From a checkpoint of a small transformer trained on Wikipedia: rotary positions, a variant of Muon for these matrices.
MLP neurons of a small language model. Each row is named by its layer, matrix (up: input weights; down: output weights) and neuron, and shows model dimensions 176-239. Each number is 128 + 24 x the weight over its row's rms, rounded and kept within 0 to 255.
Before each neuron's rows, "fires on" lists the tokens most often at its 100 highest values on Wikipedia text that the model never trained on.

fires on: "h", "ing", "ac", "ch", "ros", "al"
L2.up1023 [139 165  84 145 185 110  97 137 127 123 108 126 139 127  85 113 139  96 171 137 139  99 122 138 114 105 137 114 129  87 146 180 122 151 106  96 138 113 165 131 157 100 134 113 127 180 120 132 149 150 105 157 132 143 149 100 129 141 116 140  99 126 122 139]
L2.down1023 [131 136  98 109 134 123 151 111 128 121  98 128 139 166 119 133  77 152  76  97 137 146 156  71 138  91 135 116 120  84 157 118 174 126 123 143 133 142 125 109 107 126 128 128 145 130 134 107 117 119 150 146 136 144 134 126 118 126 138 128 111 180 141 143]

fires on: " W", "W", ";", " w", " L"
L7.up1188 [134  85 147 139 130 123 112 171 181 125 153 154 117 117 100 119 114 116 137 143 154 123 113 112 157 125 100  70 117  76 144 114 114 152 102 123 139 169 112 170 117 157 170 125 131 130 139 134 129 107 112 130 176 152 154 147 111 118 142 117 127 116 156 155]
L7.down1188 [111 133 129  97 143  97 140 114  99 161 167 159 133 105 161 182 109 156  87 134 112 156 131 115 118 147 121 146 129 146  96 119  96 153 113 125 198 137 128  86 140 131  72 125 134 114 103 127 131  87 134 122 145 131 125  98 107 137 150 149 151 122 123 138]

fires on: " and", " that", " who", " only", "),"
L7.up956 [127 113 102 153 141 138 109 150 133 133 140 143 125 113 132 128 151 148 134 112  71 133  99 107 143 158 155 124 109 125 206 117 152 156 136 120  99 117 158 160 109 121 142 137 128 115  98 128 107 113 137 117 145  85 123  47 101 106 133 127 170  93 132 150]
L7.down956 [114 138 167 138 119 127 175 127 131 150 133 122 132  69  77  86 110  98 157 103 153 155 105  85 122 109 112 140 134 159 122  95 116 105 166 100 138 107 112 141 139 139 120 127 117 150 135  96 118 123 117  89 136 158 112 133 140 103 131 154 131  98  79 156]

fires on: "\n", ".", " De", "–", "D.", " C."
L7.up870 [133 111 113 128 114 128 158 140 100 133 102 180 142 115 129 139 153 114 115 126 171 119  94 145 110 147 157 121 137 134 124 110 138 127 139 109 141 119 164 159 120  99  93 149 188 104 108  86 113 180 169 141 170 135 111 124 137 142 129  89 110 135 137 140]
L7.down870 [121 129 112  98 131 132 176  99 173 167 137 114  95 138 146 104 168 119 140 183 131 158 134 109 138 147 116 125 199 146 153  93 122  94 173 131 149 189 112 128 156 124  84 132 133 101 162 167 160  49  98 143 143 127 112 133 144 131 134 161 132 115 128 134]

fires on: " S", "-", "a", " l", " t", " ("
L8.up810 [124 104 141 134 114 134  96 169 151  71 132 100 123 121 107 157  98 138 139  70 142 111 117  76 152 156 126 165 115  69 111 142 126  79 148 158 124 127 131 139 167 155 104 114 119 137 150 110 134 111 151 128 120 125 117 124 136 149  99 109 113 160 169 154]
L8.down810 [123 141 153 133 161  94 171  96 110  57 156  99  96 121 104 133 122 137 102 131 125  82 133 123  89 102 121  97 133 114 151 125  97 152 142 173  92 145 144 120  93 110 149 120 124 147 102 109 138 106 140 143 139  98 127 118 137 150 143 140 121 134 126  97]

fires on: " +", " ch", " l", "c", " Ch", " ph"
L8.up1523 [ 78 145 147 128 152 114 162 126 115  88 150 122 145  93  99  97 126 147  87 119 158 108 128 134 107 154 103  98 122 177 145 144 194 127 134 109  95 113 132  76 112 105 137 109 125  95 143 138 161 139 172 119 127 169 140 121 142 114 137 119  83 111 128 112]
L8.down1523 [141 129 153 130 118 118 121  79 148 124 132 101 139 133  91 150 170 127  99 125 123 133 135 170 127 126  61 124 141 152  70  96 154 128 128 123 170 125 130 152 124 158 169 139 136 142 147 118 112 100  98 112  98 120 133 151 124 112  96 156  80 178 161 172]

fires on: "al", "in", "ol", "un", " Char", "an"
L2.up94 [132 108 152 126  94 152 138  80  84 123  91 133 100 116 171 104 170 127 148 112 136 126  97 140 141 115 160 162  80  99 113 127 105 131  88 112 127  95  97  81 151 141 120 102 141 139 127 144 103 131 144 129 153 105 144 107 107 160  89 171 178 138 125 153]
L2.down94 [134 144  69 143 143 111 112 112 130 117 128 126 154 153 121 172 115 115  96  94 117 158 102 170 116 121 123 132 193 117 116 112 227 112 116 148 123 156 127  93 138 110 121 124 102 124 139 134 142  96 123  91  74 129 139 108 131 146 150 137  83 121 159 166]

fires on: "C", " C", " En", " \"C"
L7.up826 [153 133 117 124 116 118 110 104 132 138 162 128 147 130 122  99 143 113  98 137  99 136 104 135 133  82 133 114 111 118 102  98 156 144 143 114  95 118 112 149 149 113 135 130 115 159 165 119 130 111 133 114 108 117 116 142 158 114  99 138 145 125 159 147]
L7.down826 [122 158 127 126 104 140 130 137 147 145  83  89 167 177 112 156 145 119 168 139 130 137 137 144 128 174 121 125 110 144 129 178 169  88 113 149 141 104 165  92 125 147 168  90 108 123 156 101 137 190 156 148  77 163 120 144 162 109 131 123 112 108 111 137]

fires on: " K", " S", " P", "an"
L8.up1188 [161 137 145 158 100 138 113 113 188 107 145 134 125 155 100  70 122 145 117 136 116 152 124 138 115 129 124 120 127 147 139 118 129 136 165 118 110 161 145 118 144 126 123 144 151 118 180 120 156 135 136  78  62 157 117 129  92 107 137 101 160 153 172 121]
L8.down1188 [163 105 147 115 101 155 109 122  92 123  90  82 162 121 160  99 148  93 102 135 120 141 135 110 150 161 127 133 151 135 115 186 150 161 104 171 109 120 123  55 145 142 158 104 148 146 151 107 137 134 115 118 169 137 184 103 172 149  95 107 159 138 143 142]

fires on: " of", " for", "in", " fin", "iamond"
L2.up360 [137 133 109 138 119 113 148 150 117 119 113 142 143  93 135 127 104 157 143 165 128 152  82 134 106 111 141 113 129 107 119  99 101 159 114 156 132  96 121 134 118 121 128 106 174 125 126 105 115 108  99 133  69 135 135 103  81 115 129 124  86 148 138 145]
L2.down360 [115 119 140  98 139 136 120 101 121  92 133  81 141 135 132 129 142 132 105 107 150 117 123 147 153  96 119 117 172 122 144 102 115 144 128  89 130 128 152 146 113  93 151 123 142 124 136 107 115 113 139 106 157 107 141 139 165 102 187 106 113 151 149 153]

fires on: " P", " prov", " rout", " v"
L7.up859 [122 146 131 135 107  86 164 120 120 148 113 148 153 106 131 134 145 141 166  98 175 126 111 132 131 100  95 154 112 137 120 152 104 106 151 154  96 132 128  99  89 120 153 146 166 106 121 154 122 142 124 156 121 139 148 117 105 131 149 143 119 105 153 133]
L7.down859 [137 113 115 124 118 150 130 108 117 160 119  61  93 161 109 138 137 108 127 107 148 114 125 107 125 107 138 121 111 128 136 110 130 163 117 152 121 140 155 102 164 114 139 119 142 162 130 134 130 163 119 134  92 110 150 143 142 102 166 133  97 105 106 105]

fires on: "it", "et", " that", " same", " let", "itt"
L2.up260 [119 145 118 117 130 164 123 128 161 175 136 103 141  82  97 100 103 126 112 131 101 154  95 103 141 140 190 137 110 186 117 104 139 115  89 129 138 150 115  99 123 112 121 133 158 118 121 115 171 131 162 111 125 152 162 142 125 138 163 129 143 112 141 139]
L2.down260 [ 75 138 106 132 131 208  93  72 113 120 106 149 145 129 136 185 102 127 135 113 122 134 182  90 171 136 126 116 122 124 123 145 119 141 133 150 135 102 154 124 101 107 158 122 169 129 114 123 145 156 122 157 111 144 105 122  73 108 116 105 105 146 132 154]

fires on: " V", " v", " 0"
L7.up899 [113 140 120 104 124 129 124 114  91 126 133 112 137  90 139 159  97 119 102 111 144 124 134 153 138 177 103 125 161 105 136 127 142 128 107 141 132 170 162 100 117 130 179 122 159 138 137 147 123 117 135 137 114 147 110 107 124 144 152  91 148 110 133 184]
L7.down899 [127  97  88  94 158 103 118 106 161 137 161 167 110 123 100 166 124  85 100 117 164 156 153  97 122 121 129 149 106 106 156 102 148 130 136 108 178 100 166 106 142 168 110 131  92 128 177 124 145 112 131 136 114  95 126  89 130 102 194 107 108 154 141  89]

fires on: " and", "and"
L2.up533 [161 106 133 106 155 102 136 125 118 164 111 123 119 103 118 110 122  86 145  98 155 120  73 125 133 152 102 108 131 115 113 132 179 106 124 132 148 119 122 144 162 105 165 106 139 134 152 123 149 128 170 107  98 157 142 102 134 145 117 141 171 107 149  87]
L2.down533 [122 127 111 110  98  70 136 116 139 137 143 124  74 144 123 112 149 120 139 132 108 172 119 113 103 136 113 153 123 140 138 187 130 134 127 154 111 109 125 133 130 125  93 126  90 142 110 107 132  97 125 174 110  93 149 138  97 135 117 131 114 121 114 142]

fires on: " Th", " th", " K", " Mar", "Th"
L8.up1437 [125 120 116  87 105 126 149 111 146 127 158 133 140 140 142 169 137  96  90 136 153 131 122  64 157 113 105 128 113 129 133 139 125 135 132 152  92 159  91 113 100 193  82 146 172  99 128 109 118 129 139 167 108 139  77 161 150 157 153 162 144 127 166 134]
L8.down1437 [152 109 168 151 128 134  84 118 121 165 160 140 145  88  73 133 111 170 120 141 168  75 154 116 151 152 127 116 128 164 147 144 201 105 129 194 143 132 149 141 129 153 136 143  99 126 139 142 184 130 139 110 166 157 111 116 117  89 122 177 113 100 126 119]

fires on: ";", "ne", "ier", "z"
L2.up929 [116 149 107 124 129 135 152 131 122 130 138  70 122 137  84 133 116 109 138 170  90 128 102 123 124 149 102 131 112 109 169 113 108 121 133 162 144 108 115 142 137 130 146 151 108  65 151 130 102 111  96 113 101  78 123 123  88 134 140 148 137 117 133  95]
L2.down929 [117 124 144 120 118 101  98 110 136  93 108 128 128 118 158 116 146 131 128 102 166 163 163 132 112  99 133 109 128 144 136 113 100  86 147 105 132 134 112 139 147 121 108 120 146 185 115 100 149 147 117 126 126 173 117  86 108 129 135 116 169 115 131  78]

fires on: " to", "q", "c", "p", "ch", "it"
L2.up641 [116  79  73 131 119 174 133  85 140 167 102 114 106 148 122  72 162 120  89 128 121 116 114  80 166  97 100  91 149 131 111 122 133 152 123 142 146 105 171  92  97 127 168 128 140 152 104 127 148 122 145 152 111  83 114 148 152 123 126 136 128  72 114 117]
L2.down641 [142  98 122 135  75 136 111 139 131 107 122  83 185 109 125 125 158 138 121 139 133 188 159 162 140 104 112 157 111 159 135 146 132 135 140 157 128 112 152 155 176 155 148 110 133 110 130  81 151 135 115 118 123 120 136 169 134  97 148 115 155 119  89 122]

fires on: " S", " R", " W", " J", " B"
L8.up265 [144 116  98 134  95 133 151 142 131 116 149 156 167 121 117 135 153 106  93  85 145 139  97  80 152 143 132 130 131 158 130 127 118 114 109 102 109 140 143 156  74 128 133 141 140 161 134 127  95 132 114 163 135 118 156  90 168 140  99 177 144 156 101 113]
L8.down265 [ 98 109 157 184 108 107 101 111 141 166 124 131 126 105 139 149 114 111 124 128 135 118 152 162 149 159 155  99 138 109 113 114  98 130 118  73 144 161 145 128 104 141 112 155 101 140 124 158 115 160 161  94 150 146 160 109 132 111 162 120 147 112 141 124]

fires on: " |", ";", "-"
L7.up503 [124  84 146 133  91 142 138 160 157 109  87 171 106 117 122 136 130 136 136 117 143 119 141 119 122 118 134 100 106 149 124 147 116 145 104 170 106 165 150 130 155 147 162  65 139 143 167 112 110 166  96 162  66 119 173 122 174 108 151 165  92 107 154 101]
L7.down503 [121 114 163 123 137 101 121 142 123 125 121 200 142 129 167 128 105 107 108 145 170 210 118 131 119 128 103 112 136 138 165 158 127  86 144 137 136 121 114 131 132 122 145 125 129 132 107 127 156 139 139 127 100 127 230 150 133 144 130  93 122 166 112 106]

fires on: " B", " d", " pre", " D", " was"
L7.up1032 [161 120 100  81 142 145 112 102  90 151 132 127 128 106 131 141 118 138  94 164 100 127 148  97 117 123 151 128 147 120 167 138  91 115 111 142 105 157 129 130 129 147 152 166 169 156 145  85 104 110 163 151 117 154 145 115 134 146 100  89 118 148 124 140]
L7.down1032 [124 137 116 132 134 130 141 106 111 148 117 115 152  85  96 167 113 145 108 134 113  76 153 166 129  83 113 109 115 116 120 128 141  99 126 120 148 115 141 139 144 134 109 106 148 139 162 112 149 127 109  99 128  69 141 118 160 149 105 160 139 150  85 146]

fires on: "it", "k", "t", "or", "ur", "et"
L2.up860 [140 153  86 157 107  86  93 137 126 125 105 178 120 134 140 172 143 148 146 150  59 140 117 113 136 143 125 111 146 134  85 126 138 105 125 147 120 117 129 125 137 164 152 131 142 129 131 163 123 122 130 138  79 110 141  96 107 156 138 186 122 109 133 116]
L2.down860 [117 137 163 117 128 146 165 106 128 114 144 112 136 163 113 163 134 126 136 150 120 114 100 155 153 156 100 147 154 154 144 144 171 138 159 142 131 170 128 136 101 121 130 109 143 121 151 110 104 145  89  96 132 157 122 139 117 105  99 153 127 173 133 136]

fires on: " l", " W", " G", " |", " L"
L8.up1010 [138 123 154 133  95 112 146 164 131 115 137 146 133  57 114  53 147  91 134 108 109 130 133 150 105 132 141 124 145 141 141 152 127 138 141  89 110 139 129  97 129 110 149  77 114  91 142 146 110  90 125 115 126 128 120 144 118 146  76 152 101 173 134 148]
L8.down1010 [100 138 123 125 151 140 155 127 102 125 109 199 117 105  98 199 135 158 133 129 145 113  90 154 140 125 124 142 117 146 125 102  88 125 127 152 121 145  98 147 134 116 111 123  97 143  85 132 114 147  85 127 129 131 168 116 162 127 121  80  94 132 138 160]

fires on: "s", " (s", "i", " \"S", "S", "===S"
L8.up1190 [118 112 102 152 108 130 153 170 130 100 152 214 118 107 122 157 143 149  91 109 117 164 142 115 111  64 169 138  84 143 151 125 142 133 105 132 143  98 115 139 121 140 100  97 102 132 162 129 131  63 126 128 126 135 131 108 142 120 109 118 117  84 114 152]
L8.down1190 [ 92  99 126 101 181 147 119 171 197 157 142 178 123  89  99  96 151 127 125  88 119 198 127 125 170 141 146 101 109 109 130 130 141 128 148 104 114 135 118 116 134 121 137 136 107 153 124 111 139 127 118 115  77 137  95 154 125  68 166 141 137 165 135  93]

fires on: " of", " at", " in", " |", " to", " from"
L8.up1041 [168 145 123 176 113 181  92 193 134 138 120 132 115  65 119 127  72 145 134 135 103 132 142 135 167 121 145 109 140 110 179 149 108 111 174 168 104 103  94 168 103 135  99 145 154 116 102 128 131 169 129 152  87 147 111 120 144 156 184 191 142 120  89 122]
L8.down1041 [104 138 108 148 138 135 122  94 168 137 150 185 119 102 121 156 130 102 134  54  85 126 158  65 132 156 114 140 120 167 117 126 130  94 116 163 126 143 117 161  90  88 160 120 127 166 130 116 121  89 133 148 143 117 106 124  99 170 104 133 111 158 174 126]

fires on: "-", ":", " family", " series", "|", "("
L8.up462 [126 163  84  86 150  97 104 174 135 110 180 203 134 136 167 142 107 119 113 164 135 151 126 156 110 162  99 128  90 116 141  92 152  67 137 132  90 114 154 113 175 141 122 141 136 119 140 171 112 163 107 124 116  97  91 150 127 133 114 186 124 152 211 124]
L8.down462 [134 163 171 153 148 156 115 129 130 141 126 255 125 147 126 118 134 126  89 113 118 154  85 130 131 117 143 123 124 131 119 164 137 125 153 147  94 114 140  84 136 123 139 129 106 152 137 100 175 135 123 144 136 115 135 132 126 169 115 154 102  91 155 128]

fires on: " W", " w", "id", "w", " o"
L7.up710 [116 111 101  96 123 149  87 134 117 138 136 103 147 123 199 106 121 130 149 111  94 125 152 164 121 179 113 142 129 124  79 157 112 171 152 144 123 114 130 111 149 109 123 126 154 148 130 143 102 112 142 104 194 134  76 125 124 133 179 140 104 130 152 139]
L7.down710 [102 121 109 135 138 182  94 133 151 145  91 134 110 116 130 129 131  93  92 158 142 106 117 157 108 146 106 120 135 150 115 126 143 121 114 124 155 152  96 116 112 115 112 164  89 156 121 150 106 146 172 130 136  87 130 161 147  80  87 115 156  84 100 138]

fires on: " |"
L8.up255 [101 124 122 122  73 149 101  91 117  87 104 180 129 147 154 150 109 137 123  92 140 149 168 116 128 127 157 127 160 125 106 135 163 117 128 191 109 176 109 128 119 137 131 114 123 134 159 142 115 130 141 154 108 133 144 111  88 102 149 139 133 148 161  93]
L8.down255 [156 139 170 121 127 130 161 140 151 139 142  88 105  97  89 127 134  99 107 144 100 111 127 105 152 121 143 104 143 108 111 138 125 125 103 126 103 127 139 157 139 114 122 146 112 119 143 115 106 104 126 132 105 149 172 101 141 117 136 105 151 136  95 134]

fires on: " de", " a", "A", " la", " A", " W"
L7.up1376 [ 85 113 129 128 118 100 114 126 103 127 126 125 128 150 165 113 148 147  95 135 110 134 126 137 120 145 122 120 163  92 129 147 137  94 165 127 117 131 128  78 117  78 138 121  79 155 167 119  75 130 183 138 130 127 146 146 108 120 160 103  88 108 118 125]
L7.down1376 [126 163 130 153 134 128 140 140 120 145 124 148 151 100 127 131 163 112 141 162 119 131 100 148 103  94 153 200 154 138 189 120  84 123  92  85 108 131 107 152 129 155  97 143 131 103 137 120 149  70  95 170 130 136 116 149 165 120  72 140 118 105 129 165]

fires on: "S", " P", " S", "P", " \"S", " p"
L8.up1496 [147 125  96 118  91 137 140 133 177 111 110 114 124  73  79 166 146 144 123 121  90 136  96 119 158 110 120 154 123 127 204 118 154 144 127 110 116 149 130 137 156 157 128 122  85  95 162 165 115 146 133 151 149  87 117 104 123 138 120 148 129  83 142 154]
L8.down1496 [155 131 106 126  84 133 114 104 111 145 136 150 108  75  96 102 102 163 103 130 126 182 110 143 103 130 162 128  98 112 151 135 114 127 104 122 105 112 150 123 106 125 136 146 177  47 109 114  97 108 116 135 120 125 103 162 126 119 142 230 151 133 128 111]

fires on: " was", ";", " |", " were", "\n"
L4.up81 [111 159 124 139 134 109 165  87 113 137 136 136 152 117 142 131 128 119 140 136 155  94  61 117  98 109 143 101 130 156 160 149  81 157 137 169  88 142 155 109 104 155  90 125 122  79 123 148 111 152 144 160 131 103 165 152 168 151  99 130 131 123 139 162]
L4.down81 [114 154 143 124 131 135 146 120 141 109 143 114  98 103  87 155 128 135 183 131 153 136 109 132 112 146 161 135 105 150 129 128 131 118 104 113 144 129 125 169 146 167 100 116 120 123 139 101  95 105 110 119 146 109 131 133 118 147 137 137  99 127 138 128]

fires on: " became", "ing", "==P", " becoming", " remained"
L2.up383 [161 171 151 151 172 101 114 168  98  79 141 153 106 113 106  89 134 106 132 111  98 160 138  92  96 140 149 122 157 115 115 131 142 135 135 145 140 132 114 139 125  79  78 177  79 144 150 127 137 145 131 135 135 127 158 161 130  90 139 138 113 145 153 145]
L2.down383 [ 91 110  90 124 105 141  99 141 193 148 117 140 131 146 150 171  99 123 106 130 144 128 160  75 122 170 126 147  78 148 120 150 105 125 177 150 153 134 145 144 132 136 100  77 128  79  98 101 148 162 131 144 147 147 101 158 181 116 106 103 116  99  82 107]

fires on: " V", " T", "V"
L7.up48 [ 97  88 120 106 162 179 157 132 126 132 144 119 135 111 162 112 119 132  92 132 147 103  69 117 116 142 110 109 131 108 117 125  43 151 114 100  99 134 155 125 102 112 165 165 163 125 107 145 117 178 128 123 141 178 110 113 106 137 144 107 180 102 131 144]
L7.down48 [113 148  65 131 119 129 161 110 145 108 172 135 111 181 121 143 101 148 145 136 133 124 134 151 158 119 131 179 106 119 133 106  97 105 114 121 133 140 155  79 114 124 102 128  90 117 150 113 104 150 157 138 151 115 110 150 157 155 113 120 137 109 138 102]

fires on: " m", " of", "d", "t", "p", "f"
L4.up1270 [110 102 110 104 105 135 157 124 147 155 105 125 117 123 146 151 111 145 152 126 138 117 140 117 123 137 107 155 125 141 167 119 118 137 139 118 110 130 102 140 120 136  80 153 155 141 130 114 136 134 163 126 141 143  34 110 139 138 138 158  91  96 134 124]
L4.down1270 [ 97 128 119  91 165 142  86 163 136 171 157 139 150  83 166 161 123 117 163 114 135 114 132 166 112 147 106 134 164 151 138 115 160 161 158 101 132 180 133 181  91 123 160 108 120 126  98 167 116 162 152 109 121 146 145 132 133 118 141 148 129 139 107 136]

fires on: "-", "b", "and", " and", "o", "an"
L2.up931 [ 89 115 101 119 138 138  86  95 118 128 110 166 103  96 102 101 112 117 153 108 161 150 135 117  62  89 113 102 150 168 140 121 162  91 148 116 160 119 130 171 159 110 145 137 158 119 135 104 119 137 150 122 150 154 132 129 120 180  98 132 145 103 108 154]
L2.down931 [132 151 122 147 140  92 132 176 111 119 143  81 145 129  94 147 151 124  95 130 125 104 151 105  92 143 133 190 124 101 135 180 107 166 149 114 133 113 101 118 163 157  88 126 119 148 127 112 116 142 125 139 146 132 164 133 119 126  99 124 143 125 165 114]

fires on: " f", " F", "-f", " w", "f"
L7.up1039 [106 117 163 102 128 138  89 152 130 162  93 164  80 112 115 130 105 139 148 148 216 121 138 149  89 135  96 126  73 130 108  94 133 136 122 106 132 137 100 150 130 100  91 167 144  94 162 126 138  99 111 156 126 140  97 141 130 118 108 108 132  98 174 177]
L7.down1039 [128 142 148 167  94 163 140 134 124 138 128 150 132  82  94 128 119 159  98 112  83  89 115 176 140  95 124 126 165  92  65  89 131 124  77 117 116 109 114 114  85 138 120 101 143 114  80 136 160 166 152 128  90 128 111 126 128 111 165 151 115 126  90 142]

fires on: "an", "en", "m", "ist", "el"
L2.up1068 [128 179 142 128 125 130 140 139 126 153 128 160  94 119 171 103 148 162 114 151 109 139  95 131 106 131 136  71 137 147 148 154 106 159 154 155  95 125 131 104 132 106 120 129 134 165 130 133 124 127 150 139 137 163 129  97 124 125 135 120  81 160 128 103]
L2.down1068 [125 134 102 100  80 133 135 130 141 100 104 135 155 147 134 102 118  35 118  99 156 109 167 108 146 141 122 126 130 130 150 156  94 111 139  91 114 135 158 123 141 133 112 138 122 133 152 119 127 131 121 134 137 124  79  97 136 140 112 137 161 110 131 110]

fires on: "/", " &", " which", " of", "le", " and"
L2.up81 [137 156 132 140 108 123 175 103 108 139  93 201 125 182 146 109  89 104 132 143 114 140 151 116 115 144 128 108  91 165 143  64 106 142 165 144 163 129  95 113 141 137 110 115 139 122 128 127 101 127  95 125 160 126 118 117 136 127 149 124  72 137 144 112]
L2.down81 [ 81 100 106 159 109 127 139 141 110 146 121 105 132 157  91 152 128 133 105  79 132 159 144 144 113 116 119 100  81  94 106 160 108 111 162 131 164  97 125 149 104 151 107 172 133 137 122 151 152 114 158 134  83  96 172 118  99 130  67 130 155 116 105 135]

fires on: " S", " J", "J", " j", "-J", " to"
L8.up164 [155 138 138 150 104 128  95 144 101 122 118 143 152 127 128 158 114 115  94 139 144 139 116 139 156 114 170 117 114 154 159 115 103 127 124 184 143 149 124 191 135  96 147 124 135 116 108  88 122 122 164 113 166 142 191  82 163 130 104 118 144 102  95 117]
L8.down164 [142  98 151 175 134 145 144 116 107 130 141 113 102 128 105 170 165 158  92 111 118 163  89 132 163 113 127  98 116 147 138 149 100 129 113 144 169 131 100 129 114 162 116 131  91 162 110 185 177 140 196 114 178 110 138 130 119 104 135 104 133 129 143 104]

fires on: " T", "′", " US", "°"
L7.up1506 [137 124 123  98  80 128 111 118 101  88 112 135 147  83 173 156 135  90 109 144 148 119 116  73 129 158 165 166 101 128 141 133  83 183 130 102 165  90 148 102 116 130 149 135 123 139 166 165 130 163 104 106 124 128 158 133 117 137 140 117 178 123 162 155]
L7.down1506 [117 156 152 166 111 139  99 127 184 119 115 144 114  91 115 174 116 108 112 151 142 140 135 103 169 133 104 121  77 131 146 126 140 118 129 103 119 124 143 114 129 180 102 154 199  60 120 163 121 136 200 135 128 142 222 105 139 122 160 136 119 151 115  36]

fires on: "O", "E", "ak", "R", "P", " E"
L2.up511 [128 119 167  96 101 156  81 125 155 123  82 133 149 100  73 140 152 156 156 126 137 108 128 114 125 127 100 118 155  92 153 165  97 131 129 102 141 153 140 142 141 123 152 158 144 117 120 147 136 139  78 101 123 129 137 109 141 153  87 150 154 110 157 124]
L2.down511 [119 136 140  69 156 159 173 131 158 129 126 128  85 101  98 116  99 116 118 167 117 156 137 139 175 133 170 130 139 158 114 106 110 151 109 105 102 145 145  88  81 107 153 163 117 138 137 120 166 132 150 122 130 177 116 101  95 122 119  92 121  90 136 125]

fires on: " to", " in", " of", " demonstr", " from", " |"
L8.up1467 [141 164 130 145 130 124 122 150 114 169 135 139 117 143 133 139  82 181 140 126 126 111 147 109 128 103 126 114 139 133 153 117 128 123 120 146 129 119 104 102  94 106 160  80 149 131 140 128 111 121 101 188  65 167 135 135 191 139 103 103 115 115 109  84]
L8.down1467 [162 147 154 135 143 111 148 161 145 146 138 209 150  88  89 186 131 123 142 114 142 195 129 138 142  95 107  99 104 124 142 130 147 160 172 122 144 129  93 163  99 116 122  96 111 161 148  99 150 128 104 127 101 120 121 105  92 115  78 156 142 126 128 137]

fires on: " W", " T", " m"
L2.up456 [123 151 125 150 111 118 132 159 141 140 170  87 143  82 137  86 122 133 123 159 142  87 103 104 141 123 129 113 148 127 123 106 110 153 151 137  83 159 121 130 152 138 140 103 109 114 139 139 127 121 136 134 145 184 163 136 120 133 133 110 115 157 119  90]
L2.down456 [160  92 156 133 129 162 119 126 112 116 134 149 111  51 113 144 123 105 165 116 122 117 143 114 109 108 128 139 130 141 121 121 155 110 166 122 120 121 135 125  66 119 153 146 133 116 121 144 154 133 157  86 123 125 118 135 157  90 145 119 113  93 106 133]

fires on: " Pr", " sp", " W", " J", "w", " L"
L8.up284 [133 119 119  87 105 125 139 138 119 119 155 104 137 138 147 124  97 107 110 144  99  84 147 184 102 149 116 145 154 148 127 122 109 135 136 156 137 138 136 155  71 108 158 134 154  74 105 110 136 154 125 152 141 109  76 108 144 113 142 102 167 138 137 139]
L8.down284 [150 128 153 139 119 131 117 115 135 120 100 127 130 128 114 116 162 109 153 113 149 137 107 102 146  70 136 164  62 134 157 176  96 205 142 132 105 124 158 112 115 150 115 127 116 133 192  96  94 118 107 152 150 123 135 118 139 143 127 133  95 185 146 151]

fires on: " K", " P", " f", " F"
L7.up1470 [129 112 208 134 115 130 136 136 166 117 180 117 150 109 161 154 120 168 107 165 126 163 140  98 137 144 148 110 126 131 130 117 124 180 131 116 124 136 120  96 141 145 119 120 126  93 134 145 135 170 121 108 134 176 127 125 165 109 104  95 128 146 137 107]
L7.down1470 [131 141 132 107 137 165  85 155 128 126 125 165 116 104  98 128 139 106  84 159 107 123 141 136 157 103 112 110 135 131 141 130 189 112 128  86 110 125 126 132 139 113  98 115 155 151 131 116 158 116 116  84 114 109 132 133 134  91 121 142 167  83 146 124]

fires on: " K", "\"", "-", "|", " S", " |"
L8.up30 [148 114 152 126  68  69 102 114 117  62 117 159 138 123 136 129 123 104 126 115 123 138  62 116 114 161  86  89  90 139 115 135 108  95 138 126 126 123 111 103 113 153 133 127 118 116 143 106 156 103 133 125  98 156 149 113 158 128 173 116  94 171 149 124]
L8.down30 [112  80 138 113 114 120 103 134 166 137 102 211 111 118 156 151 143 173  86 123 131 101 124 155 135 139 102 127 134 118 121  82 135 174 138 121 122 162 122 122 154 104 131 105 135 149 122  65 115  80  94 129 146  96 134 134  83 139 122 126 132 130 117 130]